Weights of a small transformer language model.
Size: 16 layers, width 320, 15 heads of 32 (1 for keys and values), MLP 832 SwiGLU, vocabulary 4096, 20.6M parameters.
Architecture: RMSNorm before each block, rotary positions, no biases in attention or MLP, untied embeddings, attention and MLP in parallel.
Training: a variant of Adam for these matrices, 317M tokens.
MLP neurons of a small language model. Each row is named by its layer, matrix (gate and up: input weights) and neuron, and shows model dimensions 32-127. Each number is 200 + 20 x the weight over its row's rms, rounded and kept within 0 to 999. A neuron's up and down rows have the sign that makes its largest values positive.
A block is one neuron, or neurons of one layer that tend to fire together. Before each block is what it responds to, as a language model described it from the Wikipedia text at the highest values.

Early or middle subword pieces inside multi-token proper names such as surnames, places and teams, often repeated from earlier text, e.g. Warren-p-oint, K-ot-cheff, G-ib-son.
L13.gate2,183,192,203,198,202,184,200,217,186,168,191,217,188,164,202,213,216,199,204,224,166,213,198,217,221,191,245,217,202,197,195,204,225,199,178,203,206,197,194,209,179,203,206,201,228,177,220,186,196,194,216,176,183,195,172,211,145,220,186,199,205,182,177,217,204,192,196,209,199,234,184,199,242,189,203,193,257,200,203,177,212,198,206,198,187,197,235,210,183,193,236,196,197,191,199,236
L13.up2,190,212,196,211,217,217,204,208,230,159,222,218,194,193,205,250,239,219,220,227,184,183,168,184,239,199,224,198,236,194,201,185,180,223,224,215,200,209,179,196,208,190,206,194,197,189,229,186,194,217,213,175,189,201,205,185,178,199,205,209,189,201,220,202,209,172,189,190,213,195,194,171,227,217,223,217,197,230,192,156,191,223,179,189,194,196,169,202,208,176,226,218,180,192,227,235
L13.gate118,213,172,209,181,235,155,197,180,201,213,201,256,237,205,208,209,188,202,180,210,213,191,236,187,208,203,197,213,212,171,239,174,208,201,201,188,181,208,188,212,216,180,202,195,219,154,220,176,178,252,198,191,183,223,209,224,168,210,216,213,172,181,184,203,196,239,198,208,190,201,199,196,230,187,210,195,229,185,212,224,212,207,215,194,210,188,173,209,229,215,216,162,192,229,182,233
L13.up118,197,204,197,200,186,168,227,196,248,189,215,216,195,196,196,240,201,210,180,219,191,212,195,200,235,221,184,193,179,202,180,214,218,210,241,171,204,167,198,220,188,168,218,181,178,184,202,235,188,210,199,178,204,225,187,228,180,194,178,245,179,194,169,222,197,177,205,220,188,173,175,195,205,211,212,212,168,212,207,207,172,216,216,191,183,233,207,210,204,180,190,160,189,229,188,198
L13.gate207,192,182,201,193,202,209,174,210,189,213,189,132,204,195,194,237,220,201,204,227,179,207,189,209,228,235,206,244,223,181,173,208,241,197,204,199,201,171,172,198,217,180,198,231,192,246,227,197,220,207,198,150,194,216,222,219,177,181,216,184,177,221,218,196,214,216,180,194,190,200,213,209,226,192,171,220,217,184,183,188,177,220,200,180,200,190,192,174,215,213,187,202,201,214,216,208
L13.up207,181,175,193,176,217,202,226,186,191,229,202,204,184,181,217,214,228,208,182,206,201,196,167,213,229,191,205,213,192,203,197,161,192,218,196,194,205,204,211,222,202,206,201,192,193,206,166,173,209,167,197,190,174,256,220,218,210,183,217,237,188,204,186,221,201,166,196,195,179,191,205,228,188,233,181,234,202,192,193,162,208,210,165,186,192,228,203,188,197,210,193,195,212,249,209,238
L13.gate239,171,192,207,195,172,190,236,169,183,192,162,220,210,188,210,175,216,205,192,203,208,218,210,195,195,162,214,229,233,209,193,177,216,232,207,210,187,235,185,197,204,214,184,205,201,193,219,221,171,195,175,193,228,200,214,203,196,205,230,219,192,203,247,175,210,199,231,181,169,203,174,201,188,213,192,220,188,218,198,210,188,181,188,182,198,212,202,168,223,226,223,210,199,219,199,222
L13.up239,212,181,198,202,225,185,205,210,186,211,217,195,218,197,190,204,206,184,201,204,195,192,194,187,245,225,224,215,187,184,215,218,217,207,237,231,197,210,183,221,197,194,222,200,172,213,186,161,194,164,206,198,184,198,191,209,189,202,174,209,184,209,168,231,185,251,167,170,208,212,226,193,217,201,217,200,184,202,205,198,213,204,180,176,211,196,184,201,183,185,220,191,185,238,201,196
L13.gate347,243,193,167,209,184,156,204,199,207,200,194,207,196,186,197,212,201,210,192,206,172,196,198,206,196,217,199,196,192,204,168,199,179,208,204,177,220,199,180,226,195,213,234,180,222,198,177,192,155,200,203,220,207,187,168,191,207,228,164,223,164,215,212,176,198,192,182,206,215,188,160,203,190,222,202,177,188,211,180,209,176,165,210,180,202,187,176,169,214,235,190,183,187,211,189,216
L13.up347,221,191,200,236,235,172,198,221,230,210,199,193,199,163,202,245,175,209,206,214,194,195,191,205,240,226,215,201,195,196,193,205,215,236,181,231,179,213,183,179,195,183,217,232,194,223,202,165,186,193,177,189,122,205,177,175,170,210,242,230,178,188,197,188,197,197,190,209,221,233,197,208,209,198,220,200,224,216,213,202,212,171,235,175,223,203,192,198,192,210,209,173,226,213,187,186
L13.gate561,203,182,189,197,238,171,225,195,199,168,199,201,232,203,205,179,210,213,210,186,190,207,206,200,211,212,211,176,225,226,168,193,168,224,180,196,228,191,183,221,195,181,188,204,215,187,230,174,188,210,165,193,188,234,223,165,212,217,213,197,190,225,178,219,193,211,165,215,188,242,197,207,196,215,176,225,184,183,199,182,181,220,205,168,219,198,212,195,207,176,216,230,204,218,190,207
L13.up561,193,223,185,216,185,221,229,186,198,203,171,207,160,191,210,219,212,193,227,190,164,199,200,216,207,211,197,201,230,200,196,215,190,224,251,203,162,177,194,219,209,204,192,184,195,220,178,195,172,203,213,209,154,212,212,231,210,238,195,201,170,203,224,223,213,200,183,202,201,215,190,201,232,217,227,213,173,247,207,169,215,210,212,215,202,182,217,183,200,199,224,199,191,199,207,189
L13.gate666,181,219,220,177,218,213,201,205,154,175,180,207,168,238,215,208,196,225,197,211,184,211,215,201,200,204,221,224,194,208,241,215,183,200,233,145,183,223,175,203,213,195,195,213,226,233,208,208,201,244,177,174,212,213,211,223,209,229,192,209,212,197,193,214,202,209,204,164,188,193,184,180,231,167,201,225,167,171,207,176,199,192,172,222,179,206,195,201,240,183,241,192,171,197,216,248
L13.up666,201,203,223,212,212,153,227,238,175,203,155,186,193,199,171,240,195,192,184,211,197,196,198,190,240,206,214,212,203,172,206,205,214,218,217,193,182,211,200,181,195,170,205,198,163,190,206,197,176,181,217,155,223,211,212,214,223,174,216,220,200,204,204,236,220,207,180,206,195,153,243,205,194,195,215,176,182,212,195,198,243,191,180,189,213,203,211,213,204,195,192,196,184,197,234,181
L13.gate690,205,158,158,188,168,138,186,186,203,212,159,204,214,206,225,186,186,215,197,195,196,174,205,196,223,211,218,205,208,224,205,190,224,237,224,199,215,224,225,220,188,185,226,200,189,224,183,193,203,185,179,197,194,222,184,223,211,195,190,202,196,202,184,217,219,179,201,217,208,190,230,212,205,194,187,198,189,187,182,200,220,198,186,187,241,224,213,190,186,202,201,196,168,184,179,237
L13.up690,202,196,202,177,194,177,218,199,211,196,202,209,217,221,212,220,204,231,191,194,212,204,193,213,227,181,204,200,207,200,210,223,212,220,218,217,198,170,171,206,225,195,227,189,183,194,214,172,174,197,208,182,184,175,182,223,211,192,220,217,178,224,192,218,204,163,202,207,205,202,193,221,233,154,196,184,225,218,197,193,192,247,223,185,209,205,187,185,199,186,191,228,184,219,223,194

Nouns naming leadership roles or group bodies, often after "the" and before "of" (director, chairman, member, team, University), plus some word-final suffix pieces.
L4.gate612,205,189,200,184,236,201,188,235,180,159,180,157,197,179,208,175,187,244,198,228,214,263,206,201,187,199,214,176,215,215,191,183,213,194,176,218,211,214,196,183,201,192,187,207,210,206,184,173,233,204,212,185,196,187,174,179,187,208,208,171,209,202,212,156,199,238,187,180,186,189,194,175,175,191,230,222,185,189,185,219,219,204,191,215,205,201,199,181,203,179,231,237,186,216,212,205
L4.up612,207,182,203,224,191,213,205,211,196,163,213,196,228,192,197,194,206,210,211,203,198,228,217,202,176,182,192,199,219,206,207,218,181,202,220,226,201,237,183,219,203,200,164,216,225,201,204,210,225,212,231,183,222,245,162,205,216,196,217,209,205,202,203,174,178,185,211,173,175,232,172,185,203,230,222,185,182,217,183,207,184,187,215,177,194,209,232,207,229,177,169,201,205,207,218,187
L4.gate645,188,192,205,183,191,194,192,204,187,175,175,238,219,160,177,195,205,170,211,176,175,210,156,196,224,159,155,184,190,175,176,188,175,175,184,192,194,213,179,189,207,217,172,194,198,222,223,210,248,203,195,201,210,176,177,193,209,209,216,198,214,201,227,188,173,188,183,174,246,223,217,209,208,219,223,208,212,237,179,175,192,187,223,190,210,160,187,198,213,206,172,224,203,192,208,180
L4.up645,192,202,206,189,209,196,154,186,181,188,208,210,174,162,196,201,229,195,191,196,223,240,203,202,198,156,196,227,184,202,215,175,214,179,191,210,235,197,197,191,180,190,204,210,180,221,210,207,206,213,207,207,209,207,168,207,196,194,197,200,212,205,190,194,200,231,210,180,222,181,202,207,195,200,176,190,200,190,215,212,182,154,210,241,204,205,199,228,213,202,240,221,199,196,204,217

Head nouns inside proper names of institutions, honours and titles, mostly biographies, e.g. University of, Royal Society, Fellow(ship), Institute of.
L13.gate117,212,222,187,171,242,180,221,184,211,206,234,185,179,207,212,215,217,237,218,181,187,157,226,179,161,192,199,169,194,209,221,199,165,192,240,220,220,212,185,177,191,196,185,220,203,182,214,185,205,192,190,205,204,215,187,209,165,166,217,193,201,198,191,209,193,212,223,182,188,199,237,208,172,188,220,221,189,163,175,214,186,171,196,182,226,236,178,187,206,179,230,180,203,227,184,182
L13.up117,192,226,195,168,216,169,219,190,182,202,198,172,200,187,206,204,234,191,208,180,223,191,212,201,182,206,199,217,202,213,203,216,203,229,198,248,226,194,204,199,201,240,192,185,183,146,189,161,172,229,222,237,202,247,209,199,194,200,175,163,177,202,189,179,169,223,189,191,217,172,219,215,191,213,183,167,177,188,172,225,176,155,207,195,188,198,172,182,208,195,209,216,214,212,195,178
L13.gate154,183,243,238,173,213,215,195,203,199,182,208,189,212,196,220,205,212,190,166,225,207,209,228,208,182,198,204,195,199,210,243,191,228,185,183,201,175,192,193,186,204,211,205,186,156,193,182,184,179,214,188,189,214,196,182,219,184,171,218,163,195,175,175,219,179,222,221,193,172,193,213,192,158,161,181,209,210,178,190,203,189,173,189,228,182,181,152,192,212,200,190,183,159,196,183,226
L13.up154,183,210,158,194,229,223,203,188,202,220,198,210,208,147,180,189,171,205,222,191,206,203,169,215,248,193,176,210,204,203,208,190,188,163,175,229,204,189,190,211,209,201,142,193,204,223,200,195,206,200,230,218,203,227,200,208,191,215,225,193,214,221,175,205,196,215,196,201,219,207,205,187,184,196,202,168,211,200,187,179,234,198,201,179,210,214,201,202,218,179,194,164,209,212,235,235
L13.gate209,235,194,185,199,196,198,195,219,238,215,207,238,196,194,198,167,204,194,219,219,224,244,184,221,187,170,215,215,194,174,216,218,205,159,198,182,224,182,196,215,195,194,194,253,184,200,201,216,187,187,228,218,232,209,219,223,186,159,247,189,204,199,198,195,210,219,202,207,173,212,174,184,223,198,215,202,220,237,217,201,207,156,185,188,213,207,195,189,209,175,196,230,235,211,187,207
L13.up209,210,224,202,169,230,245,178,189,194,202,217,168,192,182,202,207,206,182,183,211,233,203,232,202,180,226,239,260,209,181,193,210,211,200,195,207,207,202,166,191,186,176,241,215,198,220,215,221,186,191,220,193,201,191,192,192,229,174,205,183,195,214,240,197,190,215,216,190,167,249,199,225,192,204,230,213,177,215,211,216,196,202,200,181,197,198,221,202,204,167,261,236,226,222,173,171
L13.gate248,187,210,199,214,201,194,181,230,223,197,165,206,185,199,202,226,213,175,210,209,186,196,220,202,173,218,197,180,177,227,193,163,202,203,204,228,206,213,179,187,180,182,206,151,202,214,191,180,194,198,189,191,188,196,190,246,162,190,207,202,233,183,215,183,173,217,201,173,125,193,207,184,182,163,188,204,191,229,177,233,205,205,216,195,183,197,209,176,187,198,199,228,224,189,187,208
L13.up248,164,194,206,192,187,196,247,173,198,179,222,238,206,169,197,220,200,190,180,179,204,209,201,208,230,157,193,183,190,216,182,219,191,214,205,178,227,196,189,198,220,221,204,200,156,162,211,238,207,175,159,201,186,194,195,230,211,214,176,204,200,184,208,203,184,175,203,198,213,230,211,191,202,159,171,208,208,178,170,254,175,229,209,210,169,198,156,192,183,237,203,221,212,237,207,190
L13.gate446,206,227,213,205,233,205,207,191,173,209,205,221,194,160,174,223,219,225,198,220,189,209,222,189,202,194,206,227,171,206,190,175,182,220,167,158,223,190,186,227,236,212,222,217,204,213,201,224,201,219,185,189,195,233,185,212,186,203,198,155,210,187,218,181,183,236,203,163,173,205,189,208,204,230,223,217,231,208,197,186,181,160,226,202,188,203,210,206,191,175,188,209,201,212,186,198
L13.up446,191,197,256,207,207,230,228,192,196,227,204,212,188,211,207,213,182,182,209,174,219,202,194,222,227,205,222,232,199,218,191,200,227,152,225,193,204,174,184,206,172,201,238,218,184,209,194,209,190,218,216,219,184,202,219,204,167,208,173,189,205,171,201,215,194,185,180,210,186,195,199,213,207,187,210,233,205,201,166,216,219,212,210,215,193,203,187,229,202,201,211,217,220,225,196,169
L13.gate501,211,187,203,219,206,174,193,188,218,203,191,230,180,201,177,182,213,199,193,188,185,217,245,191,172,206,223,222,210,213,216,157,213,171,186,216,209,204,198,189,181,227,186,203,205,210,199,211,163,204,214,206,237,191,205,212,179,200,198,186,178,224,198,206,200,181,207,182,148,200,176,220,197,176,223,208,201,210,195,227,207,205,198,207,222,220,174,216,221,214,239,214,224,214,171,221
L13.up501,187,240,186,187,203,188,203,196,190,192,194,202,187,192,249,176,188,196,202,231,187,189,220,177,156,204,238,188,179,199,205,164,186,205,188,224,165,226,198,174,199,195,198,193,186,231,190,191,219,212,220,185,238,184,216,221,227,208,194,209,208,234,185,227,215,179,217,205,224,213,222,222,210,201,234,163,171,226,183,208,229,208,204,223,205,195,153,197,224,211,199,207,171,184,175,192
L13.gate604,189,180,170,226,227,230,165,207,212,233,185,220,200,207,214,192,206,196,196,173,192,236,226,217,190,225,224,213,199,225,206,172,192,190,174,209,176,214,246,168,178,212,221,166,194,217,228,212,177,180,204,221,186,217,207,178,217,202,232,174,191,212,197,254,197,166,219,224,177,231,223,179,201,203,228,215,231,202,188,187,217,176,216,203,179,194,205,173,206,201,212,184,224,205,159,204
L13.up604,189,224,200,204,191,202,192,218,186,195,239,206,186,190,168,228,206,199,184,173,212,180,194,185,199,211,240,202,204,221,205,185,210,163,169,206,197,186,170,188,204,232,216,191,199,185,208,207,176,166,190,201,220,192,192,182,224,227,171,193,203,218,182,214,170,224,160,184,170,190,206,182,177,188,187,233,195,202,203,198,229,217,210,216,166,193,190,195,211,163,177,221,193,193,204,225
L13.gate694,183,203,199,200,210,224,210,201,189,230,203,223,170,193,187,177,212,211,215,190,189,158,187,165,215,178,181,242,200,250,196,211,176,206,218,199,202,209,179,204,220,175,210,164,160,230,224,200,198,205,182,205,198,211,165,235,200,206,224,225,197,209,193,189,179,181,195,172,198,212,205,171,181,228,233,169,212,139,198,195,190,158,214,210,200,204,203,205,197,232,205,176,170,186,207,183
L13.up694,188,210,191,220,217,201,212,246,192,187,179,165,169,188,188,249,177,190,203,196,216,170,231,196,198,205,199,187,218,200,249,205,197,199,189,229,214,217,154,205,202,224,193,212,210,155,186,203,214,220,237,219,202,219,183,217,176,220,202,179,199,198,209,192,228,196,170,192,212,172,194,193,198,202,207,194,202,176,200,211,177,202,189,214,237,204,171,208,200,183,190,180,197,191,185,214

Connective tokens right before a proper name or noun phrase: commas in citations (Press, 2016), "by" in credits, "at" before institutions, plus numbers like two/six.
L6.gate14,201,168,210,178,205,205,195,181,195,180,234,223,254,194,195,180,219,203,199,167,206,198,232,202,189,215,215,211,206,193,179,187,201,215,222,190,216,166,185,187,191,225,169,212,194,186,225,193,214,187,154,209,206,193,229,197,209,176,214,217,200,212,188,212,166,204,199,193,185,211,192,200,197,223,209,210,196,185,213,186,187,180,162,187,184,207,258,181,175,179,207,199,190,205,171,183
L6.up14,221,212,212,191,215,199,252,210,189,183,180,191,178,204,184,166,233,227,190,238,227,216,184,227,168,214,200,188,203,206,199,188,174,181,170,159,174,217,176,220,203,194,232,232,168,222,197,190,236,200,195,231,139,205,216,155,203,196,231,176,211,234,226,181,207,184,183,194,199,215,187,185,219,186,198,210,220,189,200,210,208,187,170,200,196,179,200,164,213,188,189,198,180,225,205,215
L6.gate380,201,228,203,177,176,188,214,198,191,168,197,171,222,193,209,174,199,197,235,218,189,185,227,196,195,193,211,196,235,188,175,208,205,211,238,225,195,181,207,218,185,204,176,198,194,217,214,188,176,205,197,177,231,174,225,180,209,212,184,217,202,201,249,239,224,208,194,188,182,226,150,191,187,186,208,195,187,217,196,208,190,192,182,186,221,243,161,180,190,197,215,215,199,219,211,178
L6.up380,214,210,174,195,229,208,144,186,196,188,183,164,163,210,211,196,231,200,202,216,202,206,229,204,177,243,196,221,196,182,183,166,200,187,181,213,195,193,163,195,206,213,195,196,197,208,186,221,203,202,225,200,222,230,163,218,218,192,183,215,163,177,194,215,220,186,196,213,185,176,237,195,172,214,190,226,181,194,194,238,184,171,199,223,175,199,221,171,182,215,213,197,216,211,203,230
L6.gate473,217,190,209,194,236,194,156,203,217,205,206,185,189,165,206,209,197,188,191,172,208,231,210,196,168,192,235,245,191,192,234,216,181,189,209,185,202,146,216,175,201,203,206,233,193,205,196,211,194,191,189,204,194,194,212,233,179,207,186,200,201,200,185,174,167,229,186,204,208,214,207,190,231,204,194,213,188,181,210,181,211,159,204,218,201,197,207,210,184,177,217,192,187,210,203,206
L6.up473,206,222,199,192,202,203,189,168,227,186,195,189,204,214,232,199,227,203,208,190,194,212,207,198,176,210,207,213,192,183,190,206,197,217,204,203,217,188,207,206,216,219,212,220,194,157,174,219,187,209,212,168,207,234,212,196,213,183,201,192,186,202,169,188,171,203,196,200,211,200,203,198,235,233,193,186,169,187,210,184,191,177,212,204,201,223,217,201,223,195,212,222,167,193,213,180
L6.gate730,202,187,225,189,187,180,220,226,193,197,209,187,231,220,186,203,209,187,201,184,224,172,225,196,180,172,227,218,203,216,190,199,187,197,225,198,195,163,187,177,222,191,207,187,174,170,191,201,217,177,193,227,188,214,186,198,194,203,223,203,191,184,201,228,193,210,179,217,185,199,208,234,184,219,172,202,207,177,195,215,201,219,201,221,203,210,210,179,210,220,216,209,231,180,175,221
L6.up730,222,213,211,194,208,241,187,222,196,220,196,156,226,194,196,201,196,197,213,226,201,203,195,201,157,215,229,231,197,196,166,210,174,198,206,215,213,206,190,169,210,209,195,209,190,216,164,196,212,159,226,211,203,230,173,222,190,201,201,176,204,205,189,225,192,217,215,213,186,218,180,215,143,224,232,183,189,208,198,183,193,204,189,208,181,185,243,189,200,181,194,213,189,184,174,211

Short word-internal pieces right after a word's first letter or syllable, mostly "in" after capital L or D, as in Linfield, Links, Dinu; also "ic" and "ip" mid-word (license, Disciplinary).
L4.gate57,208,189,192,197,210,193,166,177,199,224,224,221,183,213,228,199,215,234,209,186,197,180,204,161,164,207,195,213,204,182,196,182,201,166,171,216,150,200,168,190,181,159,200,128,205,200,175,174,147,195,233,177,206,183,170,192,203,205,218,190,238,191,199,201,207,214,202,198,184,205,163,211,164,188,191,166,194,151,197,242,174,195,193,201,188,227,176,185,206,183,176,169,211,174,196,207
L4.up57,168,197,183,218,225,204,176,183,183,229,215,192,218,176,183,221,197,202,186,193,167,164,181,196,210,196,185,212,207,192,203,180,179,189,209,180,177,204,207,241,179,215,188,193,240,186,207,204,186,199,187,227,197,214,218,179,182,159,190,206,172,211,172,226,205,160,241,199,185,213,185,176,217,190,234,181,214,202,208,166,216,182,207,185,229,211,252,216,222,203,203,223,244,181,196,213
L4.gate463,226,196,185,221,200,195,178,192,201,182,209,218,198,207,215,214,197,227,191,211,201,183,254,180,200,205,224,220,181,199,209,160,214,157,210,223,206,143,198,182,189,191,206,206,199,194,225,220,199,178,199,199,191,190,207,188,226,195,223,227,215,203,179,197,238,206,200,204,179,209,201,212,177,210,204,219,211,229,185,233,213,208,222,178,223,219,223,187,151,198,194,210,206,188,184,186
L4.up463,222,203,177,268,221,200,200,197,206,195,180,205,181,204,213,214,212,210,179,226,203,211,224,189,227,193,200,228,170,187,205,155,211,208,178,211,177,202,185,198,200,210,201,198,170,159,202,243,197,214,177,224,211,238,203,202,199,201,211,245,240,212,204,215,181,187,183,195,155,164,223,194,220,178,177,183,215,254,205,205,202,242,221,159,193,195,196,184,232,214,195,209,211,181,192,208